{"bias": "all", "init_std_down": 0.00356, "decay_fraction": 0.844}
MLP neurons of a small language model. Each row is named by its layer, matrix (up: input weights) and neuron, and shows model dimensions 0-95. Each number is 200 + 40 x the weight over its row's rms, rounded and kept within 0 to 999.
A block is one neuron, or neurons of one layer that tend to fire together. After each block is what it responds to, as a language model described it from the Wikipedia text at the highest values.

L6.up157,203,213,198,251,297,270,145,220,175,219,180,201,184,183,207,204,325,187,226,222,181,236,149,199,150,221,283,109,162,172,252,183,201,215,209,171,209,218,139,169,174,281,179,238,202,161,233,214,104,166,212,178,198,178,239,172,206,190,223,187,220,225,234,177,149,222,243,176,193,151,204,139,230,237,141,166,249,138,198,192,155,178,224,174,183,155,244,249,215,154,200,259,252,210,246,223
L6.up365,198,200,212,136,239,201,172,234,214,255,147,144,182,143,244,232,208,204,225,221,155,202,189,166,80,225,192,157,239,173,253,244,173,220,231,251,187,227,131,200,250,253,132,159,121,193,167,254,195,216,275,274,144,239,216,187,179,248,169,151,287,206,162,148,203,188,250,176,177,161,222,191,239,159,190,124,241,161,219,198,147,155,211,240,160,202,230,198,208,139,137,192,181,207,203,108
L6.up875,220,255,180,172,142,196,277,224,194,206,231,133,201,224,158,181,152,192,250,253,227,188,182,155,204,213,223,211,206,195,235,216,196,193,234,257,213,239,141,192,129,222,154,178,131,196,206,259,245,183,227,200,215,237,213,249,181,223,222,297,168,236,237,196,189,206,243,257,189,140,206,250,188,266,214,217,274,92,208,193,177,200,117,149,151,126,214,147,172,134,182,236,174,221,193,215
L6.up1442,218,228,209,135,212,155,243,254,241,156,240,194,118,153,157,166,206,238,219,207,192,278,225,231,149,170,185,254,237,143,221,253,192,166,270,225,216,251,210,164,253,223,124,167,162,214,124,242,196,234,269,103,211,217,179,158,172,210,175,210,291,154,201,214,212,173,279,197,246,147,128,186,150,240,266,175,211,195,185,214,180,231,224,214,242,270,240,143,210,279,199,210,160,197,270,220
Responds to: Mid-word subword pieces. Short interior fragments of a word split into several tokens, coming after its opening piece, such as Rep-ubl-ican, C-ult-ural, immig-r-ated, rab-b-is.

L2.up7,260,236,168,156,198,171,239,239,159,169,196,289,201,215,218,212,167,220,167,166,208,268,251,203,238,206,209,210,176,193,205,228,250,197,259,221,135,140,190,225,254,210,164,234,200,265,156,178,283,211,169,229,250,223,141,178,183,237,211,140,189,190,226,190,239,203,214,182,214,195,238,177,196,189,210,249,144,196,144,210,236,161,169,267,167,181,166,169,144,207,179,191,191,224,242,195
L2.up214,258,199,276,212,168,209,158,227,189,167,183,184,213,257,254,202,176,219,209,217,153,183,237,188,223,201,283,206,237,152,212,260,254,241,221,178,198,152,197,232,241,292,215,189,116,240,176,179,197,258,170,199,177,159,173,170,199,193,186,155,222,122,256,164,184,180,152,214,159,237,220,194,225,148,241,216,161,177,204,221,225,167,135,297,167,144,210,236,227,171,151,160,211,184,205,220
L2.up741,207,184,224,236,263,143,241,174,285,253,188,172,216,168,239,221,154,232,239,272,217,235,251,167,274,132,113,270,235,219,124,278,152,249,226,139,196,174,161,211,153,228,247,179,174,176,191,275,162,226,240,184,237,226,168,134,250,239,180,233,144,153,197,206,271,253,217,187,91,182,178,140,205,209,182,130,318,246,247,250,187,301,233,241,206,177,211,172,177,169,173,255,225,203,221,137
L2.up790,217,216,217,183,232,139,218,237,205,215,206,241,186,236,270,186,232,152,217,150,195,162,203,172,229,144,267,210,186,145,132,186,194,189,109,200,222,196,212,183,177,189,185,193,124,252,268,241,268,233,238,175,267,197,209,221,255,231,232,273,198,212,236,201,192,220,108,151,279,200,188,252,236,151,207,164,159,162,226,171,262,209,183,215,183,237,220,207,235,163,206,185,219,241,216,262
L2.up868,277,203,156,250,191,222,254,274,146,237,272,237,190,197,204,178,159,236,173,232,205,212,212,230,203,173,147,188,194,232,198,188,185,223,238,157,142,265,141,258,177,261,249,210,217,209,293,214,221,120,214,167,192,213,145,179,256,184,206,227,130,128,184,184,219,199,193,228,204,235,162,180,174,132,210,118,250,237,214,249,212,115,148,169,236,189,224,235,172,190,232,243,195,178,208,138
L2.up972,228,221,235,164,247,141,198,232,321,218,221,213,96,156,175,202,156,145,202,208,196,257,262,112,170,225,170,214,219,223,180,202,121,210,211,188,136,153,223,266,187,195,155,177,155,235,247,228,191,161,225,191,240,226,155,191,255,161,197,182,213,134,203,168,227,225,233,192,128,218,198,214,227,167,235,182,210,133,167,278,160,172,203,251,322,166,258,168,161,209,177,213,238,184,219,250
L2.up1101,187,205,162,142,243,179,258,172,226,243,191,239,142,157,160,236,250,190,182,145,223,213,205,228,211,218,195,191,236,221,241,294,182,214,279,244,176,197,172,239,108,172,154,229,204,267,196,170,184,257,212,157,237,237,244,173,178,191,140,181,224,150,145,196,142,182,173,119,207,239,270,244,238,224,222,120,208,206,220,213,184,228,212,273,209,250,156,156,217,119,198,268,206,152,189,271
L2.up1399,183,231,214,180,210,145,255,244,233,275,177,153,212,211,244,241,123,190,259,189,123,190,179,213,284,241,169,192,287,169,232,170,206,209,157,250,235,264,140,223,242,175,247,186,175,190,227,200,243,228,264,156,135,185,273,259,201,207,118,201,227,144,258,173,209,221,257,238,156,143,231,213,242,159,170,202,193,205,190,223,147,205,160,132,176,177,203,175,205,250,154,226,291,224,177,156
Responds to: Football and word-ending pieces. Mostly football or basketball in sport contexts (Japanese football(er), Basketball Association), plus word-completing pieces like urg, erson, ubl in lists and tables.

L2.up46,120,90,203,211,230,263,199,155,220,164,250,179,159,194,235,233,257,284,167,200,214,178,194,185,219,257,132,252,293,240,254,232,177,212,241,197,249,210,162,207,183,239,223,207,124,152,213,254,224,198,208,210,198,250,254,266,191,162,150,168,157,150,166,143,210,189,256,188,248,280,167,168,217,166,186,163,144,239,194,208,184,225,209,210,269,171,189,188,215,192,83,191,236,181,174,154
L2.up204,207,140,179,209,272,268,234,214,251,287,203,178,98,222,217,250,245,224,249,227,208,253,150,156,168,160,136,214,282,202,190,217,199,182,194,180,174,203,224,237,195,213,215,183,154,176,160,226,165,220,257,195,232,195,150,216,153,150,224,209,224,160,186,206,257,227,222,114,194,224,131,196,147,179,143,127,201,212,162,258,164,155,235,270,198,193,272,258,192,167,190,145,245,244,204,91
L2.up326,241,152,241,196,245,296,181,267,261,252,251,220,149,172,214,199,204,238,208,238,210,255,224,169,200,158,210,233,239,252,221,272,146,174,260,211,237,233,143,189,188,232,252,246,164,166,204,259,204,197,223,160,177,255,186,228,263,191,184,256,268,191,201,153,238,227,134,197,161,250,187,122,217,152,226,50,222,231,90,255,169,177,203,249,194,162,245,140,178,184,177,226,231,257,173,138
L2.up772,249,113,195,202,235,224,230,191,228,179,142,308,200,170,225,216,221,248,254,174,184,221,189,157,160,183,104,176,232,215,238,174,267,152,217,212,260,196,176,252,202,197,200,238,172,268,192,254,266,215,230,193,177,252,151,189,219,176,129,258,210,112,239,146,165,182,235,167,263,271,124,187,168,195,115,178,230,265,208,163,220,223,192,248,223,152,223,194,241,182,142,160,219,240,213,221
L2.up796,300,191,191,257,206,212,213,232,169,222,196,245,142,171,206,228,175,202,260,246,203,179,251,73,258,192,148,187,252,208,145,227,209,164,198,192,172,204,187,239,150,290,207,210,228,201,147,252,159,199,244,148,216,217,165,219,213,170,209,230,168,135,203,219,247,184,271,171,161,220,224,181,214,209,200,184,273,183,146,265,234,168,156,234,216,146,185,201,188,232,111,242,232,306,220,192
L2.up949,208,118,189,184,220,197,210,226,268,271,216,257,158,249,200,164,242,241,158,232,204,266,137,203,137,244,134,193,254,273,202,235,141,179,197,183,183,180,140,217,179,174,229,254,173,179,197,207,127,190,225,253,233,253,204,237,255,153,146,168,212,234,204,170,188,249,241,163,115,301,142,153,207,174,149,127,272,213,73,219,188,201,239,252,249,206,203,259,179,160,105,128,190,154,216,166
L2.up1045,267,234,191,200,257,171,218,158,196,206,260,207,170,189,161,120,190,258,169,166,183,218,227,200,181,233,211,256,145,264,229,236,209,192,121,229,234,212,233,229,172,254,253,195,149,165,223,177,153,242,162,223,141,213,163,168,210,180,119,161,233,164,206,204,263,158,226,195,225,208,209,203,256,186,201,200,297,147,178,153,207,219,139,178,227,212,288,201,171,142,209,223,200,209,195,155
L2.up1065,232,175,169,165,241,222,187,262,212,236,198,273,173,179,149,247,202,209,221,150,177,228,184,147,222,165,224,256,181,224,166,274,155,109,245,217,249,208,162,213,193,279,219,222,250,236,214,183,124,244,259,165,252,174,189,270,188,178,223,205,228,96,160,210,257,224,174,194,192,195,149,188,115,178,166,140,238,240,166,269,184,217,149,196,155,272,192,220,209,218,203,216,231,208,171,178
Responds to: Later letters of acronyms. Final or later capital letters inside all-caps acronyms and codes, such as country codes (POL, AUT, TGA), leagues (NHL, UEFA) and organisations (OKW, JRZ).

L5.up661,177,286,174,220,285,259,152,224,234,205,222,129,173,237,192,182,226,178,169,262,211,183,175,145,146,206,138,211,173,166,253,135,220,201,199,223,87,200,162,213,247,206,292,271,239,149,202,251,224,229,213,217,210,257,191,257,212,191,154,157,274,156,270,185,244,232,233,197,213,197,164,224,214,272,212,93,225,228,197,187,164,168,79,213,199,146,294,296,205,123,79,209,213,163,149,181
L5.up737,171,170,154,151,287,134,181,245,196,239,201,178,214,206,235,221,137,235,262,237,174,184,176,194,186,250,171,202,301,167,266,149,198,164,179,172,147,221,127,173,187,159,138,259,174,204,201,235,234,221,191,183,197,243,181,155,244,109,267,224,222,233,221,151,148,216,204,191,246,141,217,166,205,183,168,165,232,137,231,156,187,204,133,215,159,160,278,247,144,137,179,221,322,204,175,165
Responds to: Mid-acronym capital letters. Second or middle capital letter of an all-caps abbreviation after its first letter, e.g. UTEP, ITA, JPN, NHL; weaker on tokens after a single initial.

L6.up398,221,176,178,264,195,224,164,263,184,282,205,204,259,254,174,244,212,228,159,271,178,194,160,192,157,209,143,200,245,128,237,212,131,127,187,234,195,218,210,231,173,191,179,218,186,205,206,214,232,203,170,134,169,242,134,207,182,221,127,181,180,164,216,245,123,174,197,213,237,155,212,193,207,173,237,112,254,199,193,210,221,124,210,260,174,163,283,272,173,50,192,184,305,115,116,172
L6.up718,247,185,163,147,219,236,241,215,249,169,199,245,210,248,194,191,200,172,210,154,126,208,195,193,235,201,219,165,197,86,263,228,186,208,226,266,179,157,151,245,264,219,184,268,228,174,161,240,237,185,213,176,139,257,207,160,200,100,255,163,231,214,260,176,177,220,276,156,200,157,222,245,202,272,246,207,247,191,213,195,242,168,213,174,202,195,231,259,128,178,191,212,203,184,205,237
L6.up1448,300,186,175,200,190,172,149,215,222,278,201,238,206,263,233,243,231,217,182,213,209,225,107,176,152,236,151,236,201,173,268,191,207,148,208,196,170,229,131,203,178,234,194,249,201,147,200,229,205,212,230,174,226,245,173,244,212,177,179,189,236,197,221,227,187,211,175,177,292,170,190,191,100,211,175,143,216,213,164,210,222,110,161,205,170,124,254,247,233,135,94,148,242,209,170,182
L6.up1453,209,192,202,177,161,163,136,203,252,207,203,173,162,152,252,270,214,226,189,129,206,190,196,218,140,170,161,215,169,202,257,163,201,200,205,160,205,214,210,159,238,175,259,301,213,188,165,250,182,270,206,169,190,261,258,160,183,219,203,209,250,187,192,193,169,217,229,172,196,179,210,173,165,173,197,87,206,170,232,211,211,141,152,212,127,258,205,202,175,154,235,226,202,168,234,146
Responds to: Acronym letters after first. Second and later capital letters (or periods) inside acronyms and initials, such as the A in WA or CAC, I in FINA, and U.S.

L5.up636,201,212,181,182,262,238,167,136,327,178,220,170,216,210,162,188,177,226,206,185,218,175,196,166,186,226,220,297,269,238,200,135,205,217,167,238,160,144,141,140,219,192,162,154,178,172,168,217,156,257,203,255,86,156,203,220,274,186,174,288,182,211,203,255,146,201,242,182,188,235,145,136,252,175,210,212,235,266,190,182,242,213,158,291,190,207,295,247,207,213,221,268,175,218,167,169
L5.up786,275,150,207,154,282,165,118,201,166,162,144,185,163,260,216,237,180,164,169,239,133,212,242,173,127,267,180,275,208,217,167,189,117,196,234,218,257,217,169,161,244,235,185,202,213,140,246,208,234,243,176,221,162,269,217,241,231,219,167,199,231,244,188,167,268,217,224,206,264,239,108,199,243,257,164,198,149,190,209,225,212,201,222,279,238,161,235,220,188,171,166,258,289,269,266,137
Responds to: Surname-ending word pieces. Final sub-word pieces that complete a split proper name, mostly surnames and first names, such as John-son, Carl-os, Pet-erson, Paderews-ki, and sometimes place names (Hillsbor-o).